Weights of a small GPT-style language model, trained from scratch on English Wikipedia: tied embeddings.
MLP neurons of a small language model. Each row is named by its layer, matrix (up: input weights) and neuron, and shows model dimensions 464-719. Each number is 128 + 24 x the weight over its row's rms, rounded and kept within 0 to 255. Numbers have three digits each.
After each neuron's rows, "fires on" lists the tokens most often at its 100 highest values on Wikipedia text that the model never trained on.

L8.up2306:075122151136124098117120120144147084182114134138139147199183119122120138126113133193147135150099111125134108159169125124111152135130152127117095158131139114138122129139177129107143127123139102116106081116163130118117105152105131137148083131154142137145158068114199111138161137103120113130144177108172177090125131142182132152108111154151159122143125121119126130111143158170106148120164113099118113151166125134090133167122112167143114097142161140118147113120141097154141127113124122111144117093136120102128095174143125133109124115124182125145160132143157096147115051113136129183115124173137136115140143108112126137105156128153140124102123112142146096133118129081125146145139098125177106112123149122092116099080086159091101111110124127150121141173123109098130137118126148
fires on: " |", " to", " against", " of"

L8.up2501:099098123110168150098108134166135123121131117122149121132139136098145122126126116087138130136122149168100124129163144106124137116126127090120143160131179071112147123150178122140141121119142171110120094092150124126141111158088151129108118096138073170091127143094149118136147128101117106180154110086163130073165159135136151119174137137134129123118167090138131134140133110181162090157144123110102048119125114120137140151171127082116129149132113126113109147120142097151171125136119137120124085102134101115103187121135143093128163105097158117131108133141140154142118152133120111131104082109135115164131120135085149128111128124107129120122141107110112169129105125145083100147137114147108115126146071144112134168106098100159145122160146147101130149120108132141123153110095126
fires on: " It", " ", " l", " d", " it", "it"

L8.up107:127105129167139103149147104119171074128128102119135128120138119118108155144140121150123137144136143143124135101162110091125123123127130140166110166128115134136122113097100116128112110046120126176148085118146171104140138129131162124067135131144131160120167151124155149117155124118100116148124113111121096094082116127114123157148145133092112122104149179171158164125103087116093096119142115104132102102143141134096160155129090134147148147122112103082152124151114120120118116200167177118121117134105086134087149110155156117146133114127150157131139155153097145131132143165125102118122126111156147166129142137113171117098067179119190126132108152159139154130176096076199096104153125162139156146106121117106074096111101124173078110121099075092120127129173136131124132099099157
fires on: ",", ".", "-"

L8.up2480:170084155131068118185112116131136087109151124123110111108157117136076123147116118076128173098130134165129155118137120134099147144131086111104143228148120079123127132118142121139137103083130150090135124119128083142137133136135134115109148126150132123087116101104097099149135149155118106123128140131130114105124100144109143094115126124076079151051159091116108121094135118145098093145189114151148105143114128115111120125152094130100120147137119144083120103107154126147153169169104151069147090084062116134122093114158169169136115106152155151135120205114131143103172150131130105139105110123125159146135099117101165135151141162159154126088144129143128136115136121096161105144133121151122130133132127108110116122141174114146115137119125113117144124107118106126125135146064115
fires on: ",", ".", ":", ")"

L8.up1846:136092152149128081108168155143128119166135098103134154129186092125136103180138095145072135150130125157105126147123130142128098151171125157130129113133096143133111107112160151142156119110103144113088137117111106120139086104102120139161126150138135142157139121113161138133157138115129136143159136149140142096182158155149094088163125135126131145118083148121186107173130154140120132144134132088137134111085087107104135096148130148118139155152080126119128091089162142097146159120114112135105092195082137093140122075111105150168144123168107126129126158117119185117144142111096142141115091110155137150116069121134077121121124147165163152116147128121127146113110117149145066177127121113123115171080151134108110111084120115108148185133128083122136152102077141143125161130167119
fires on: " l", " R", " L", " a", " c"

L8.up2413:133089158132092117090111144085132141153111140138102132143178149096171148137122097121102109108119145126122129140152118066150138145119099129102103127105133125164132122155141099133120141101126108159173155113164074122137098092150169108084118121152132138144152141155109153157162081137112141141155163133070122077136067113110176115117163130147104127111120069160073096124127146148104119114109120116108094099140108096105180135144130143154132080155102150140091121107145145123124116156165115133137098116115086150110172155120163122118131119137147140148149122115121152144135096140115128112090119119125136111120123126145142132103164145136132133109154119146135152117139114126142102138118123099130125123127079136068124131130193145131107112147143077123143116142165136154159103144155115
fires on: ";", " |", ",", " /"

L8.up795:160145116119098119123136115129138083098084111143130101160114121153073104146137133112186145136137131136164140140116110125160126157144128122170128120140147071164154125179121100169130106103144169122139130141122134184129122130100119144115160141150144131088126068155123121109150160142153117172121104083166138099103134110157147159084110142130110123124139129109112141112143121146133156141185114117116131162109151101120123111115119131141122140129089117102117113127127078157156179145112146100126134115111119142114158095106131136107149136105128090150124120106081154119136089144134126139129152130119143172137142137156112142155113154120146103113096112104144120110122076089160152143114087109116140125131156123128116105153157111078146175151105093132121124068129138130096134150120130
fires on: ",", " .", " |", ".", "|"

L8.up1399:096107176113120123166107107154121124095133163138101153135167141173131134111114117133119176125158139151133131190068127104168135120176124100139147122124105140108101092100129106177132104117109097171119115141122132138147137104155144140139141099134139166105156107136113127157077119155088128100163090115090107134140127125159127140098191154116123153128168097140146132117143181139124106166113140099104107129141116115117170181166167162114142162124104131112102104138145145126111130146119100112117116124134140126126144099108112140155139131193102150120132130133144115161120122092149143104107148158115124149123106121088120147135138129111150108096139128117090136134134110135125142192165123134118140119090117168110141129122113137133173115141061086120148138075170140114138117142088138
fires on: "'s", " S", " his", " her", " Br", " P"

L8.up2952:111105127132103095132129133128123169112104111141135147143114146154133126125110116136120127105126138101109112105177064119120135115123168114098099188145114132144112112202159085138093148160127061128110147125123147101154142123126113103112088116116120180132129107121165104122121110095099064120126139143141175112177111149137111123161093114143109134127121122131111175107084136158150117130153130137108131107118148151132176168137193147148125112167102134153091119111164122101124137089161096143136124141155145126116162146140085146118138126142147119171138132104135145097141146127114102156098139125094143150107138125096080109108112152119101101104140142128122115141115133122094129152174116162153140103156118136102133149142147111132121156112084080160150156094149104101149092176129126
fires on: " |", " and", " in", " on", " (", " of"

L8.up470:116140149144131095146168148103147118127121147094126107168160165089137123156131149140107140135157144098120167132126109098113120127148179149107108117079110116110116143078132132152144127119125145125145148098138128122161130126122150142140143124104147120139130112096147153102169100099107133156148162119135123155154083105143155157120086111127060148091141129142132137084130143147151125144166092155123117115132121135131138168167125123173165146156119127133113118157134159125131148126150119110148135125136118146115085122158132136117145091136211088119126146129171132145114106074162145167103133100097114160162114150117130115103144139123132170148093155139109092104143109122100094178137099107130146144180135114108129149130166112133097148087120130158135107137121129152087115138125154
fires on: " or", " and", ".", " also", "il", " |"

L8.up286:122175157153162111104150078092163101146112115143132124101091133103147146110119134125105131099109138129126111111141124098101131119140122118117110125113122149170128119111107096132116128150122113104121138115106129124083141147114111135109131095113115155121130142088084154162121124115100155143106141108139143103134121147124151110105159106118107108117139137099108162191113102139122118188097118120172163102110156114151168147119112082137140128151135104113155157144105107179170127097126094141143129154121169138139120117087147172108130117149125114134117137100122130123113117100128146127112103127123128123120105107091139089137096107145149119189142138114145149109133133106150119126130139119136178182132098137088128127080134092172152157127136129123124092113145068093123113129129128
fires on: " |", ".", "-"

L8.up2963:109132201106136094134157120082128134174096184105121164111170184088137107174164146133096123119174135143168145174088123098107119145137128168123196154119089156138119156084105143149125146116114115146120130138132122146133131110130148158153159133125142153169132123113092108090187152105134125173112179102091105146149119125105157105150123117151139127077128114140151123135222148141116115120153150125088097126118120078164169126164070135147122139140124150155102117133095085157158109156149124115061076110103135210170150129171150141131140098132165168106140122121149136156120130140145137117109129124147170090133116111104142112091155163095173120144082151105095142102146108146151127125147113174161102128170137138106099161131151143105152138133130142132150123135125128143129095124130083
fires on: " and", " to", " which", ",", " that"

L8.up885:136120147106120118141120149151138142124131133101101124144147094104137113159083127148118153136143103120115139139137118081141127087135143118125126157106129156180082135147126095162136149103071156160162117121126110156127126149198100104131133136146149119106081092126109140133153139129099131120133091081092152112146123115152214137147148119113142166066152097108139129180161134156096112128117111136130133111116103116137132107136123117197133128143118114152118138135160116150153133126162140121087140147166139113147127114153123145136133127109133113124128128126114133145134131132138132147103122094149114115161145103128118095133149107131135168130116115114093122142160123101128095145146120175133147185191112168127142114105102113178128140136074142139188144130132123147120159118155144
fires on: " |", ".", ":", "|", "-"

L8.up390:081123131152130133084119136122146088114125119133093112157110115135171120152108116084116161179170125101134117147132091122137149141160160114188128159147116150110119087102147157160121133128171124109126112084127105111111072103130183127122116172152143142186155089088127106146112092163111125139110144120116100136163152136131110147113157115093123111106132171117097137132111139143115096126142145129127143075092135104119112168127129124150121104102103122142126105108104105105119165109172151092128131134112142128147125113117137167116098108139153106115145132107138120143111148146097117155134113122114176125122115139116159120117114109145154078167144100107144128148080136104130121122109155122145164117146113152120141123078122162119121142098127135136179111106153066109131113150146130
fires on: " |", " \"", " (", "|"

L8.up2201:141126135158124108104156107123132094106143135144129151159150136128130094165104100162123162123164112159141117150117132121116130157142159126118163127133083110166096144114140096116127090104101128156132118132139131138131101103100138124138131121166138144121141083127137100167220135139119144101148115143086102111127122128102154122121141183136104112099160151129123135132130083193153129101126117160112140127126108102147097125146118086160105164169147118172126074106129108151179124172106139147100117149126130132151105127141117102148093178138139141097118115133161109161147142099121160122089110130131158109076150120085112127134120131149132108135131136127148090118115148182134132127097144094068124126148158129102140123135159125145170137121083112137148113120117105088126121127126175
fires on: " Japanese", " American", " of", " professional", " to", " for"

L8.up708:131135129114145099128103129135139140166155125141133140127151106139174128148096085164128144113159099139156154153125144116124139137133121115122111083159122092140100121098126166089110119168103102106095125106148102112133118140141139105140152111130124167158125131115167174157153137179119118115131128143157101110145119080146103121140123130101148105117124140091134127110136105156171130128118139129142131111111137099132164152107140134137108094115125089148130135165127124082127132053128110118098138119138142129181154145179137145154137104116123192092102127127140130131140134142100120154132098122142157104168069155140150124110158154129116104131149091112094163124144127159120127133092099138150178106153107092128131100103139177124171145088182124132118136118119110127127182151166109
fires on: " was", " |", " be", "|", " were", "ov"

L8.up2355:150107137097118119134170118117094110127167146161141113090084123104143111102127108122136121112121083100120139113120115120125090117099126129101136132141125107102126114105152127165116095111125150135121100161113124153154130124135110124116153101144125138115134129152132157086094177106114147131144153131103144061131147110110123111142110152102104124146130101137133157120117134139125111147123115143089084103097134094136122106147126114102154136158100101108113135136108096134120120149132124123164072094141141132114121130110120135114141101120117144143110148106135116166148086122123133124101088137095138151145105119100178116107148095139122058097192117085110143133163123093139161146125110126149136151110139107088077151119119105166129144128118143129115152128087108136099135173088131
fires on: ",", " (", ".", "\n"

L8.up771:150139160147119146096145139124149135124117087073128129124144118114154131151112138114115133130130141078122133105172168069167117120151159148105114121113110125157150132143115132153128114116119138157084107130097118138127165140104162099155152147108136123169120129129102150145108106090110135142151111085139135167146098134121128091112094177169091124152156131157107146145108116165126117135160138115117080132114081166151159117199119115149148149126095145104120095143093101145176128139143123157113086075136107172119138092093130159134121110154131096172137101127114187146144062155123107137110079095144166135159134106111078105111135157135149109165102145105130176091125091146151144120080088105148136111128125128162115150157186116158087110124165139077111122176157107138096097109096150
fires on: ";", " but", " and", " it", ",", " It"

L8.up739:097098044136103131109113140117104083089117084104154106132145085127147119130109154120110180143167153103082097107160109101139132115114125093130106182117126134192092118123107116137141105139107110133159135127142135144128138143159159149126142145158164126141129135117053144169145137141110121105137135106106143109122091116181125135133165122103112094139111090129112151190091138145097102099130098143158144107096107114141125139120122082107100127127183094109119125107095137121119150144134147096103126131142140160171136135129147125108102109159135094116105138108093188182106102096156148169125133107172109111132094144128119092135105133149136141136175101107113136137118112129169092143093105146145149146174144115104128114108132146183117098148087123106188149102120090119116108160154157
fires on: " |", "-", " as", " -"

L8.up430:101127160112137137176144063115149125101121138154132128129146111129136113169100125107147114116116141126103147130152143126102136145125107118143123098087132082103131142135115090104135119122101140104130134107104130124116093112127127134121130166174114157129193144114139144154119166154144138167119107119140108093080095134125116104104160121129141098095174092126138129166106078215123141141117126153174104156137124165137108134145100115146098151211133134127122105133136130106110143169122114120092159165070073099125137089150089123094081137108133103074128110147150131120136122144134119136130136097075143135082110141129114114133110160138089146104145141149126131135167103140161165164089090147139104144115134134094156113107173112107136123165130119123121161099168090147089106141116099
fires on: " is", " of", " T", " are", " from", " to"

L8.up1092:120109133138073131114144133156139143142137185141118165145173093123106107174123094141166155111131126129131144089146102121164135174120161094159148138119119101133144119120162083128124072125142119135126140145099162139147115183172116149113152112169126129126117093123090095109132135114104105086138109104113122145170136125133126098102120114137057128109143095159164130124111153166128137129173144100164071129127104126118125117124127077150117138117105118111120111114095100089096135163114129175153074160122115151111144137145135186129164117140108130141113174130120123158160125141107139128130123102143165136129157131150109139141105135098155082106090122124118085112096131109079132127133091140095115149147154143147089108155114144126102156155130065165130086096183139112150131076132126
fires on: ",", " the", "'s", "\",", ")"

L8.up1430:114085150114103146125161103101139090179110127100122125123143121131177096151138107090120104143105118136150112144138098119116126117129183165173124139141166146122106113114115086166146097141142116111122100105098083116124106166090155116082080127103144127148172126110119077121146139115134106123124168155116172149144136136148135126123115116186158168104159114135152137166142160148101138115149149128139161133123132123105144116151124110131148103133131130128141112128131132126113127112121121084139095174158133187175141142138091122136148136080115133129140135101118161128139119145116109128115042110103150112089106094131109137143149157124103114147153111112097098113144115141124107141089154128102142141098126127156149119103144124163096118176106115177147137090112146122109099125153142
fires on: " a", " R", " r", "R", " F", " C"